config.toml
norm = "layernorm"
positions = "alibi"
seq_len = 1024
MLP neurons of a small language model. Each row is named by its layer, matrix (up: input weights; down: output weights) and neuron, and shows model dimensions 96-223. Each number is 500 + 25 x the weight over its row's rms, rounded and kept within 0 to 999. Numbers have three digits each.
Before each neuron's rows, "fires on" lists the tokens most often at its 100 highest values on Wikipedia text that the model never trained on.

fires on: " "
L8.up1184:458497490487514494506541507522499455497518513480529485493502523477496476496525501539478428500488491515524510473505513521475513549430584511474483496463477492519496527511508503527520470483452476480509518526490476455485472480533441536488416545496522469461511510518527518478428507491502520486493483508483526520493477500517466479501497527502501530527526518470505484549480444543520491529511
L8.down1184:476456501522540517517544470500493534524516490502482512518508484483511492513478444509531515496492492528507520480518501553470485506483525472505518501497463503488501498531512505485516479518498502493493522533541511501529503490546498508521525490495488474529498440511511521458435509498518458517495471512510534515525508491523434476455469478473500488469491532487528508470495501507510511514495

fires on: "s", " of", "-", " |", " Synonyms", "i"
L3.up842:476507474500489524541507507480503500490490537500488518463499515501559499499481519527490428497522506486500517482549506544457449494546503498477466498477508546501481468450468531482496498481509505513513489491503499518535509521506506495498539495512505496513546532520463515508427467509492462494511529526501507510502464462463496491516515507529482484482493458527509524537487491468534497506462
L3.down842:433494502456504497458480497432454473483526482469474530520469536468527489494501550470508524531550528507459516527552541503501488464524481544483481493496533522483494469550485482474436479453513531503471512486467493538491486474509519470497465485496473507460476508495436473487506457514507497523523471488533494518465487549481505512479506547506459466468533475551513531487527547491491505525586

fires on: " ", "\n", ":"
L8.up1339:475486517496455471513514506466504525475508516470531490469506506484483517525521504508511496517475469520541534459512517494530488491505550495507482475516514492446452496456488506501523484499460516503471513490477508480510524477484532492457505506539480527470514468525529519492448533510524501502505497482474470546528492458478503455546478527555539493503561567497511515513452476509496488518553
L8.down1339:501496507467518506482531464469486520478527513530543499530538517485467500508471508466480540493515497520515523479489432499522506489505506533512496480523462500486493524537502536493553484491513505459541514526516512496504479529523486496477500508439472490478515490549513496528472523483468512505524527503501496503502470510553418526477510486520487489547515514528503471469508476497500461498518

fires on: "-", " more"
L8.up570:512527531462503498478512483500479485498492510485547473484460478484444493474511496507492521514506487487501534532527510503534489491480509541513531499545481524511505505492494501474487454535478504535530479504512508510486515483464471516481495502489548532502491513517560510520444513500482502486523473470458520499512522473502489507474484534489478507553540491485469494527486534467543518487503
L8.down570:532545483497503516507516520523506502547493478511559483511483456516459503453463498519486501481496534496516556525528493496493514516479472583495539519491462493490462501547508507502512514522492529483444527465527490484497485465498491487486517469525482497531514470537501506496569480525470489512506481527505484509522497484491507500506558495484485517521476555485524488516474533480509519493526

fires on: "\n", "ing", " through", " of", " in"
L3.up127:518520465483515526511562486479476528497516571489540532511522482524494515492497502469503489453469476506472455496501512502509526500513527476533438474475482496472497488513513487511473555455526516481528471483452528501491497506482537528492468513517517504507463495467494478505500530501541498490501501464517533495457535469490495474515513521515524509498520504467520485508496523532524514481497
L3.down127:507490490498527525502480480466488469435496494552537474491491517526480473502513521528457521533480492451500493491516481519506479535493491485480481543535508483487492517489500494495464510505532497505485512562509443506496535509458539522457533517473484479499496479496504512467459498476499520477491509476501500529466479528536533465469520467468540486501561518439516550528482488508528519496495

fires on: "s", ":", " and", " ×", " to", " &"
L8.up1048:503495503491502555515533505484497541478505462480495501511513484505475482459535534484490466544511505484495489439455464542464490529540474466526513499497532468478472507462444475488513494484476510499502492500481529488482521495492497501521512467474487499510474470481514490491483490509516572497491463529494515512501491479496446532489481447529540465472525470497513518510448460496453532491504
L8.down1048:528484500450519477553537535505507516477534500546503490501528515464519481477527490529524507490481516464564501457500514461528498530484511506470501499489512532522487484503532456496440489540459504470486483504491523513507510484474492549542516472535497488491520509493535485501487518511496505498471491491446499492507496550529476484484526466506503522469516528460486508563496479482482558519484

fires on: ";", ",", ");", " |", "),", "]};"
L3.up584:463518480510507466458426476557521490480531479442478454496526522493510501471469531483487471484537519448508513462527525493502503487423526533461525525548493522475512549468488533478529507527545507512507503508516525459538480507496534462498505481466496536475512488507469437496540460480502503517474510467516502463503461441471471547503483494520542463518494454493527531480469493508518504501497
L3.down584:487507482518538487507518508516518547510515504473482465507512493505545527493518500436514481503494531509508462487513459506537467552483531510474491505543469448501514529536519498499497541479552529473515471497508505525530507528496491543497498477472497516494519498496496449513474478454520513523486450472502522521522514478522470493484474484526493509466508520482497506522495516501502515530512

fires on: " ", "\n", "|", " =", " |", "==="
L8.up1447:462521498481546506494495497480455454477524488501513491508527541476504550491480531475506501500516448532507502454504562513463491466468520495566518494495531539484512522468531556509524483501444501512503515481483561490512482459548482501570528498504514507487488496483431471544496494484438478522488485521530498527448565542473498485494516533514489501492478500471536470499508521461535508529500
L8.down1447:500471536503512507501546487503477527502483497500508512469542534541502548506442524501533461508483484503444519513450496514465499491485495498425535470473457477517526455553526524492507530530520463472477504499506482470536509485481483479504487487500500526519525508546492483510498496490474484445474523516458531499466505467521478531498513500504497511495547530484438484470519519490482523498524

fires on: " to", " and", " years", " times", ":", "-"
L3.up757:467499476470506535501492503510537511521503508477517434521514470473527471491522514512510548495522509482467454527456497525493503520476459498494512508474514467547484465517524472484528507469489475501451495514498517466495495505463490501495450481491511471482504458484521483504501493518495501539505400556512487488478475447489510480485499506512505496495518504505482497482498502493500507513509
L3.down757:514467511455495523542531473476520526476515489505474522496498527460539486463501472508458473512479508479453495489479515494524479508517510514495492508474513513475515485562480487480488508505528529495508501493484506513519544490480515536498487455542496500508454503493552499470499529443464477501526504530431520492526507447552502504500529512521558534550541519564504474480472529547480476452490

fires on: "\n", " (", "-"
L8.up250:521494461467517508467505497477511448520489459494480497501477499510469506461546524499454581495535494510498479524529529476475509528538513481494514475514493504451474527487512513521509502523462502523522526526466558511498512487483466475478499444510512523514468529517518474583485473495495473469458521498541467513529488474486485462488493512523520500509481533509511472463491542487519526501485
L8.down250:455491444482480545462548500516472483530511492485540499456537529515510483467504492522484550483475503510510532493504486526492486519541490486482492496485501517462506528515504515543506486483469507482482530501500458514471462480471470492458490536466518501505506526514527501506495461530499546506505488501482445485483509525511497497490502519473536496540485499501539491491493488466504499541499

fires on: "=", "n", "ev", "na", "ic", "no"
L3.up1153:488464472449486492507512539482524496492505549484524520522458510483478510522488510489490510506457483475495463522498490508495479448504520538523474472457491495503462509464522491528471567554483501493478484460493457524533514507516504518502496513518517470451515494495529546502513437523480498439485474497480499472466497505496540504525448531487465509514486502515519495486496520487495491472474
L3.down1153:439487461492520509547505506475505502437460512460477522455495509510536526522519439434539499522509508505516466501543526499507517502487461516527542498541499512492500466516515503509461528506535500512515498488469559515505505512460475521464508496472525541481460484526499514478498491483499508504508487501538504532460499533521520488504465466524518501518496504460466524568479455504511511555478

fires on: "B", "b", " C", "C", " popular", "ca"
L8.up1202:504512548537506517473446506448463504524508525494511498528506496469515512535498530482444511508534515477488484471450486520520525482518485514530488518510527466526486480526513500468478470515500488478555507479475529484504498469510490505496550505529512532505526475531492522463506477528513516545536550497477484507527502521479544488458497550495501524488508474504524537516516494501495488526553
L8.down1202:487506524526507497508488496494499535537481520475489504486540533460489524527467493493459508494543545504507509446503503469502488477515491500503474508455476511527450508493492502498512450491507485540518512482531510477497505482490466459475520511520491522469530475498524500475543483530552552540502495493467524520466485497492548445503495514542489531524516466501546461467509470498505539489493

fires on: " well", " ", "-", " New"
L8.up1788:517542513500523465504508515512453502513519552486477506497480541497488508488518469502477496481515533470533504519547517512527492536496510470523537517486493525488494474505484564469485462491489546427462472549455506503530504502451486482475494441472472487497484492474508452472499488533506477498491503485445556491521563483473474470521481524492505526546503464513494478507506467524505527474504
L8.down1788:540511535493503515505483480508515496524482480468534530491450510492518519529512472521508517519461488515500485507502520517471527516516518530498543501483552510507461533501465460499487484476482491506424586460495532486491500534466513508498526493510459508510533494507469549487516473480494508490502479482502534518520467478498541493545523534531485497487498482525511517476524509502482480534491

fires on: " "
L14.up1295:454449516510552490532525522511454503519480484507476499508529513477520499498543512491491478511490485481522509517511468519477499484487499444492535521489502481516461490468527518446485461449497513480524478539543512469528517554502519499484467511483491488491443475492506559497473504470518512514480480492501491526490480484487491554495465469514507477471510509499505508507458522516481551559477
L14.down1295:487498528531511499519515481484533528502478524496492519538509512482534499515465450502491542520481507501520518518457478538487505536487492516510510514498480520536495498545530592510481471510525487510511474540493534539522516536477480524516503499515435522499539490487503496501493513505526500488507501462503498450503512490482394500472516492508504469520486496524487483483483474510495516518490

fires on: ",", " and", " from", " |", " until"
L8.up572:482479513477525510475540507503523468518485499437490494454467504497536482504464481516485477520470531504490482506509532485515501495448510539467525519519522517512506511524479500497504481513499535504541498487510506491497472488461512467505505493527495521482485471497469551527485542447496519565477480500484497476499501459515494538496487517519553494536474532451477554555474542498502520476478
L8.down572:512463478531466479497503496453476522518475463543492518500523507487518521490503489501503519485491534525425500499449493504501511537510516515528479522524486447494496529559509489448494544510512437512478505498497516501465510455512516521548516464463500562508517490500466492488549518495492511481459466481468513512501517508490474466472524498462501526496522504495497526501511508514493483548512

fires on: ",", " for", " number", "ing", " its"
L3.up0:539482478462498508507506511540525477510486484495486500465517547477459507506526559504535518528503482487449507520501499488533509524484471464516486472495461449505499522494498429511531566512471486494482482474541533469471508516498530497491496501558516510511539483474506450466492475493477515448484550484512518555514475469516480519487465475463518443508483475512517473496489516478513490527501
L3.down0:465497493503490524558473494455518512497504511448454526517498509513446482456515461484500525543544511508441475512502494526533554467472494472560523516454527493491512481540481493535486471520527505446523466492497514474476489518519524475495506517487496498549489507511504522478532534507495557462488499480525502515498506520542513499518519469503528495531490541500442528506505525494523526493467

fires on: ",", " is", " was", " |", " were"
L8.up1326:479472515500497467494479466468520472521500572532499481506503506521517513527488469530540533547522502496508475520472474503554502475462446487496467498497538535489465511517496513477503516521518471470502506533541515485558506523501528505494476515517527497527515521516449503465501486487516522477505514544519485516502497510461527495541515490520510528506489477482487474483514480528492488499497
L8.down1326:482550508482499495485502496426504526525510545492542490492474486501500526479486477504532460481490483489511537494470486497500480464518436461496482488493494511465533503460526509483521463504476525495494470492483494485517470504521514495517472546483513491510501523536511517535563456527503493476510480529501490512493483529518577452520466493545495503489485489490501452479540519513478453517485

fires on: " of", "ed", " |", " to", "side", "er"
L3.up430:468544496456512487503515480475477463514517508528494508481465467540501502474509457505493542492506494452470486480539496558479526492496508501488492494469495547507481516524479493507503517493454432469496476548537538508525492510500509516462475529477491489485460507486515468468480454544508463498492480523487468503458532489494492523534540497488506449473511517452473545487488537494483536492492
L3.down430:516491517510487475478504521496545511446485501533525505535469495488501491503466451497520509504539478515489469498492500513504473523502468502480481478488479557494514495489469493551490479507463493504502497473520474493477545505485447528522451540527468501522484540469469498529497495502510520490497521505448533503566528492473477512504546496477532506507521509500544481548507516494528489480449

fires on: " and", " of", "-", ",", ":"
L8.up888:463509511517506496559484529549506536483499503460530514482447486485519536498491475528507481517455510490530500522521527522482482529494529540532508537474518491494485500494504524481543487548496530494486498521508498519524516497495487492516527481473492512524499520549477528515458478506450491462507506485466546496505455541504439529445518462493496450491514465491509521504521515514513458494489
L8.down888:489510527483467532458533493464522540489518541506510560492510455496508491466503514487499453541506564489523540531468510508498467531482525453509496512472502475528499492501477514492530489493491480467505510514463455493504497474452460452470428492519470523473446511563518482502541560525510462481512494527473535521499445527502496516515514448482502470487497477513538497487484520546484531512518

fires on: " |"
L3.up799:513466457502488471518480516488454516501483508537515486503483521502500480480544482509506534532527480538485495490496504524440511500509482523522523470466525496527500483477538499545540534478493482507483533517494498501543490458491500500496460462497498481524541484474503502501486501512495487500517482492446488515513501482516473477513498511460552467481479519488458504481522480455537502504496
L3.down799:514496463478486528555475490491501492525496472513487473476515514505494551487523474506477530529507468526486482460506480505485467545469542478496511479501484462518485500497539497555517570481530507481509478536517491513477492491499531456481475489509494490534518514462536486503478487515537494502500474466502514485555500475475542496491513468487504499527497534464473531457541498477512501511485

fires on: " |", " (", " The", " '", ",", "The"
L8.up1188:468469518560565465500529531458519521545465543485507542490519484444511513518457499506525454475513504493515479538543488526512500493478506505481464510539482535480478501512492518483495497520486464516512505525516507489498473495523450551463486518501509529535518473513469482514515468478478566482496483495523515542501521495505507514487517513516489491528495491527521492499523484512492518532483
L8.down1188:477478530494493528467522478531472492485499554484516501480482521497491521494500505509522525426511493498479522511525530465495499515496534459444473552542520508494492508476522481512537490496477514510513502489463524488482444483530495519511502526496456514502495506475522506525532454492471499478519464497529538526543493483475459495497489500497539500526493459484523534558473496484505489503490

fires on: " the", " of", " de", " (", " '", " in"
L8.up1143:510511488476450521470537510465448502508492558521490470441511553518507466515474497531468480500531493513475479531520515525542522490484514534477467496543531489498545455475516502519500523493500548561538465524468457526467512526521497491518521507491478545520498512497506481521461535519512476487507488515548500479494535462497509489499517470512475528494452518562488533485492507485550510522530
L8.down1143:485490481496529517485494498510530503507509513513467506516514528473480509506502470489449492511496510492489496470491459514517503482513510505498498538547545469509502549528484535497499526497484426474459512540492483489452496495543462485506487451506521485514510527479491474508533494471539524493491499450494532513439518510466534509458518464509511471486530520492516511497454489490521471502488

fires on: " and", " for", ":", " by", " or", " ("
L3.up620:507514525485506503541468503495483519563499528466506474460486507490527550462485504532486500494516500512487507486450524509508471496489446501488525552556482479475478510515502490498507445519505522490497487517506535506485495496523477476458526504521505460486515459479519491553461467546555449424546518448465561514509479536491509502457496457530510490526500486491497492540520528481486496461494
L3.down620:495501552463500507528498486482474532470474532559503507520487548546504523537536517479509471492501539494508503482485501494495505529471528517487546513464488519508518479470498506532562486505506493498511508514514502489515478495493527527459524473482447498464497520523526463540528500498501473485540484477454463539491541530502537545523547523467471514526507495480454499504508531505519538455512

fires on: " |", ";", " 4"
L3.up1734:509516488506500494554466456455484519534509495529518525518497499471471525552557533577524513463512503494472474521498508532469480478474529522468519500503520550526482476500513523495482529452494509530496527547492490476490493484498538465531481479501484511492526509495457519558471491467537448531526454509478486493533463514488471510533487482513466514480550509465497538457592499505524530516491
L3.down1734:489486480503495503564470475470507479517478496531507526493525500507533492506514478490493491516479495454512522481505450508512452491478536529469490465479539484506481501504533454499515527493497498475499479550489523507502517493525537521451492515500471498486486532495476477486518499505496443471518488483472511499524512476563471495504502492482487498532475499435497517479524478475514540496532

fires on: " of", "s", "'", " in"
L3.up1190:513519513497501539460500492527480524529519537493505486467527537522490477505508523520494554514521519498509450539459499502486481480452496513484507499514511460482495513520476494479542488449486495496497531510483494535497502522538501524476440504538498493495470491486475541483496532497489530485493503494516520467488508482494507499480501439494501510479490478479535411493524508518558540497506
L3.down1190:494525511503490501453502463507529502518480527509523504448519513432506531544482542488497486488526499500467486484545466496521467495472525479446518471542488466476511516462493517485509493505520515484521484529509520454494478508534522492512469519517515514456481467467564503464489513492481519493467496479525462502482545487491499515502478450462457532489466496461490490506494509478575514493500

fires on: " "
L8.up1379:510495516515491511522514460564453464508457483427531508524492534518516499480510477504488502474487509514478486486507501467458462480485534485505555476482465518550528521498501496489453509499460515504516480509477502465475490505539538482469501490492473486511492529517482506468449499529498490511505511525495522473474495508492483491513528537529477505530510548537510512533523471516496519489498
L8.down1379:476517484493530490504543474473529509511461489465568495525509518511512507477453510502481530499507510504510487494489487497451480449506471476495542516495510482562551503576576546461499498477501485509503510566532511458473498509506468487452524509486450499482517540509512478480439539553464484503528505521539525511479490515535439495474528506480491511491528546535494455496492488506522554490465

fires on: " ", " 3", " 2", " 4"
L8.up424:474491479514500496522497451586489494481499530425529488511483520434491507521476470494500527455509461483530508495555507521516468521508517513524545515523485513522509495513489502484530462502508465520507505547468490488488494496542517467502513476528513515487487482502524531541438529492471519506467490506497523538502515481491500521547505443528503523529472521486479440522510501515544522535472
L8.down424:498510513475485473492471487505513494518503513447517496508490550459517496502500522487513483511474478478538514526500460478523477516512497489512546499471511483493513530532557532496512489527478429476483523524531465503522520491493488480529490512477454489507518487491533514514511507495490468552512480527495530517529499465508487506521534476499486514504506531474542496513466481513492548485534

fires on: " with", " of", " for", " to", " on", ","
L3.up597:474483488503524510536511525539496471538505510482530502501438437500520524509484503485519486436511503499567507468468505510499501486509500516489473512461488533506531489501503492483514458503502465516498543509538486491494493458436468491487472480493524535488468489537498542447453530534549508483510522492507475540477500507525491521462465508497503495477526501529563549484525468474471504496468
L3.down597:482512488472491518495477527558502535510467477483488547523491492489503480536515513472512511502534472492504499470566476498487489494511506490483500496526502504449514508498499481504464476453486521506473502437499496504484462471492467522505509518500516556494527532498469514489520492504484515518475520502499491488501527506514530501512565501501491508540514480473519442510507461425447499484524

fires on: " –", " to", " until", " well", " from"
L8.up836:491491478503482500484544503445466470495481411555529483507476532452494535497514459498503457481506515514512533523473501506468530507496487472510464532472529544491472492477497517505473478541501488460518506469459518501486505557483473535430521462480480531501560506522537515516473503543479475497487492497532494533471478494463524491519549504499447496541459496508487498506516526497477471535457
L8.down836:456474510460498507498540511451488470476469491534515515484513533501484497524482475507520529491498507477491504480512530450429472453529473559485469520466507479456518499522508510487502501518518467459496520480485487503512473531472528490538515454470471510494473512522476539512493530509449507484471496478493524502484496485444508472503525517577512501513527506535510501478463469485539442527529

fires on: " "
L14.up1627:508495531511511568501501489500517502523518462494515523530507520484494497514515448488476485493500491498530513454497530507509508512509532493520490442509460482597492513492489484498490462478467499481553514527529470461489461512474491487487474494479473489508489481520476495459444487524533493504438512499553530502472449479535481438518524534514517472515502506531455506531498487518507480566511
L14.down1627:464495407475511471478524525519511533525528477513552494509508480489492503470505510481504489514511479483518501546516472501506474506484494500470510488489460513507460500535531548443516492500516493506495514508502486513543472474486536498528506504461464522512495489517543513491428489469461497476524532544460516502492470506487434518492527474489476523513523491491466501527569512495478507465524

fires on: " State", "-", " of", " give", " to", "s"
L3.up216:500505497486513479528509519513488538508472531498510480510536509500508452469489509564545514475523526494509456516530482513511470443469509497484531481518507512538515522506523518482488495497470469489517477492517520519505478479494477557456496441506545500500489467515492480477481483494480489469492544464514519500491483506464544482486497502493509483543504516442523505511483457487454530518499
L3.down216:486518498522461510488539487499488489501501505481487506528496512469478453540478492467509528496511516483487532483489502502544482487498511493515506478502493521525517480464520512495497488495502557477497504499477496493506488466491476523519475487514516505459480524471478526495465507464545507537503500481505473486523548547487466509529521463533464503525486498517461449485519465497508488512522

fires on: " R", " M", " P", " a", " S"
L14.up598:454531492540563479518479477504483477454511508474540488496467519509491500484506505489439532533499511461484533514476496511461501528479490464502539533498478536463463520496481483522475518485513514528501527485538485498494500543486505487499517490485487507525480505487539489522472518516477470511466522520482480578506489519530488468527493564521488517445495488499517491481461530499463477543524
L14.down598:537538482533495488554533455481490463479470476510490493498538486534490531522486519481502498469491519488517484533531507490539522544509484512477462473516491543474461522531525510501463491451470476454544481490528483490449499492531486477536488515487487521470525474488464455460482526538537528525554468523512489457482503480514511540501538497523493512522516481494476513470470538520493504504503

fires on: ",", "),", " and", ";"
L8.up934:480485495510456505499531466505499521526519489483557500423564477481486501535487514495525502488489465476486544501487526480501501540478527489526538507466502500537540519506464515501488455509525513567503525471474544476511489469513492509542515473462538508519518482487476460451500464461489512532467508497476507534471506537509482535464554519566488450498538496525464531500479494532515501526533
L8.down934:480512521507450500513488496486500529478500528493511480502475487451522499517513578523496498538491505479509534492505513517511489505466498535468483546502520512528534483521494471472492524483498492523469513479526525476554473497503506488491495482523515488512484525519476468509538523497531490493494511486532526483513503532512497459478498476505480492478576520549487495485472539512522491481500

fires on: " and", "===", "\n"
L3.up1304:532487503503438509558514515495488495526516500445510528515470511465491455546528501480475492447491506490519527521497485492539483501540500484493505488511455514565522533473488467488507483475470474517486477524439475479467492505527473494480495517446502484533469518515484523502476486489491472469482497499472553530509506528465505481511523506500464524481512472482518529491508489488474469491506
L3.down1304:545528487478536494461505545514493516507518468511524510496505492502491510541515465459507520469475495492504505488496484499503510528551490480474503520481504454539528448480483495539468519488544448557522462483512508460507486428502514482482508440487561532532510486503485486506510509572454498508460484497524511518444500501550548551504546495517476488442516508518478528515525526515474517530526

fires on: " of", " a", ",", ":", " Best"
L8.up618:507551549501553520516547493529448469480551512493461530486476523514521518511556478528486472492469487450512516486481512522546464488472525460529536501527491483499480537498461512478489476453505497526502470502564502484483535489510506530526492511563486524497484492465514523511511496500533503515509472490454471500518477506524536519535502558497498474496524491533495465480512503458521520523543
L8.down618:530521539491495464515512523494507525529497479515491495481543517521476485513467494479475510525542530499501500508501452466500518519491493489518480500500495469510457509468504581504505483518539499493530520517503503527490525492475514514473517494488539480507499498454459486465271488496464443526507473522537499495491508502498487499476531512505517465502487490502519490444504490511524524506476

fires on: " |", "born", ",", " of", " but", ";"
L3.up1236:485524518521529506488539531504510469530535544494524514507460510502469508479514486509422493528478508511507481514447516518515512545507486473520508508508511535501444511501475474463482514522474455499477474466525528464527470479519470502481488488487517482489498515534523502465460472526481472477475520505479494459489539476485519516512503511522528538486544475482466499521452513486528513535477
L3.down1236:537510481563475484505508528485510498474511479530486509515490535506516525509513497509458505517494487518486526501487492490519475507536513463488476498480486478456502535494463509446495494538505475474474518535541475485529451490505477520529498511531457474500506530538491490515418492467498482544502505498449500473499490497463486464495499516468515472485531489494520489462480515461511494532472

fires on: ",", " and", "-", " or"
L3.up1093:472425503527487495482481469485477503539446493472515500509460458475526477472486495482442469491460505487453476498472509515515491524519530518471520512545469500517517529476517494534490457515498508465531503555483461478503469458546506477495504464483556532495526523518554540517486523509495483509488427490469520502489539538524529515501517515461542442500538473488453482478534535519576506468522
L3.down1093:493507513523451505509578477502500472492495516489506503473454487510471509502466501464490533510514519470486508537527464560510466508475466491499503536532472550519492521476485513464498491476488536468546496502517476520488539497453506475444469520488546515502492488509479515505531507506483508540493507455463444515484500469535550494508518484480472495490486505482496503542490517512510534466528

fires on: ",", "s", "T", "ing", "S"
L8.up1351:535495526540489473532520540473513504515496519467486505524500524515466536466540539491478487495522478530480530519510543521533540510428479488503503530456475528482520481518475523474509473499515509527501491543501497473473503497495514532493509510509491473493500503517511471546477498490517474518457544528519511526553466489479466514538517480510535468521519534500517460503519518482495477508503
L8.down1351:530504477529504502472494489496509494512434521484448572527477520500491505495512477527486492501505529511479488489482527517487492509515522508485516516449517479476474526529507464540517441492472487511490554444435495520515436459492525549519516464487497497472517511532509465482557518491446516504512497485510493518520525492510526528512509529499516476535495485442511535468503530480518505490497

fires on: " of", "s", ":", "S", "zz"
L3.up975:538547519509512477518511512483517503548486538510484492453530450456481512508487527463489493491526499544498516520477549535463515480470526457522482499544511477517461490477488546507487487472499514507495498520509515509520491484499477489459487517499472475522478475511520495525513517490495496528524515499517476539432480480464464529495514490481458498544549486450507470522489468488472505521516
L3.down975:472520481509485509506516528514509489480497482500487482489501472534490512481464479484514486500530512490507537469471513497537482525553476531526460514528526467464474477506575506509443486497521506473460531506521502517521520514510460502509507468538489528491522516519480505444445489472546494507503547474489503536483480485532492476520513514513512492521490496469485511513467447501466498487500

fires on: " to", " and", " over", " ×", " at"
L3.up891:493506538501512527506494494518505509524421488500508483489499491525527481495520494431460513458510517516489487513471505474504500499503508530495528517490530458474486496554483494482502461442531509467479485511486499501519521486470515493477454480539507471477488521499488509504456446524463490512491472506532469562552506483510496476519455475504507471525541535518516539448485510495457496540484
L3.down891:484502522493510453533492488545499464525524482485506514500532459531482548497547481441488504497493475486483445507517514507477512489517521457519522521482508495515467550518490503507480486536501526441493509497481488489475496525487509538491480471522497446500469491466500500502502494499462484534497489511461468526553516511496474496544483500514490474478517517497530508482490497526482495523482

fires on: " and", " of", ",", "-", ")"
L8.up1580:457511503479486491501494474515500493499490470475554511481511489477480476518473495498484512499486546538454491500515501537507471518521546511477482522567491454500518514516523523494535488502484521502553493502503499512492509495433494524554503478517514525487479563502516480517517475477490483503479477511521497511519547480521526488534522484503502528511520503435509476528476541525488497497505
L8.down1580:467463525527521493473512525500471457476486522515477475537477480488496524496449462463493483537536498517496503523513521505504523534527505555467512521488477503518487507513516520559494492494497523505522495504513483498533543461494535479517460490528534488495490472509507522509553490528517500535547480530499515499498519565547545575493456489493537502490507501503444487517498507491478496498483

fires on: "\n", " and", " or", " in", " a"
L3.up573:549521512517530488533518542497435494499538496508509523466522480515571520545488480557524499466472496449515492508465513536531546478514489511517511495499472499497492495536517524478470474528459491491502482528510522526494481497569496465503481475527467457488487480544523506470543507479505491502530527548504499477491563494471492454506564502456493490515479504484508531488511480483492499531466
L3.down573:473527491535527443469471527512465520511486474503521502478517468479525506530485501506517480502474502530517517512515500479522512529542540563535457476523480484527480449477509528511471473493499481517453477511497507513550512474493486489500472511518493528521471484486494503506496522498498528497512530473491523450527500545496519497484507528527488521487500492554485534481499530502541489560464

fires on: " to", "\n"
L8.up1585:499512479481499491457540471479501467474523483493495516520499540496478574489534517538558498509515496482492507503476509507522480489506542561571505492522499500529492513500476534495496507507484499501481499481524450495488525527492513564497504519515484505531464506502498462514472540550487505539465543518514486543444509483491523480506500510476535430485510509485540482522462535469506488481478
L8.down1585:525507557485532532525501509499525466483447514518511524520552487499517503461521483529504483527441492486475484447494505493499525493474473511484511440482459487501486465523500510496518520491498457488501553455505502524502537472505491524484529473509472450495546499486488495497434501473497515485526493503506494504522503528466533507488578509545491524465497515496524490487451471514528530481490

fires on: "\n", " and", "W"
L3.up858:484500528472490548531514491497539515534517530498488497497471507535512495545484521509545503435510501502478470513490488524551479497514507526513493447546465540539527497505508488495516461487468516479530458533480485511493509494473529534488537505547475531526540495450530454496473516489472513511491496548494490508479502532469518478485506498512503482489477451483486500515424444489556524549455
L3.down858:507467521496510497493520432496475474487459476474511507531507516479480506460521514494478500504547482474493528508480538477528490489497476483479501524535481477492516487444432515532459511488529511491485529496511504463465482469505497528495514471460512513483506506496522471506386492493505512459466513491451506506491546475517492522490506501500494541502482475535462526472497497481477503526547

fires on: "\n", " of", " Cup", "-", " League"
L3.up1628:490525513482520505536500508530557526458488516557458503487487479495453480460549480471508524523559485518505479508483527464513487507510515452511490490496503457495464507481490466520525495538479520473525517511537490503549515502514469490555488511486477491504518514489520547509433479490503521487477546458515514486510492520505467532541463499489538489491469487539502459497466510511492516483479
L3.down1628:495557479467564530419492509503509510523517472500553512473476464498500497476536484451470484493494513491546488495504507486493458535487522479551501515492502522482461487490520517486513490530487528493540517541519483500499479485502524561490518490491491482505509478545517495520498517501451486469522509518432476500537501468474480518503483478505547445487495529499530481501505530493499528539510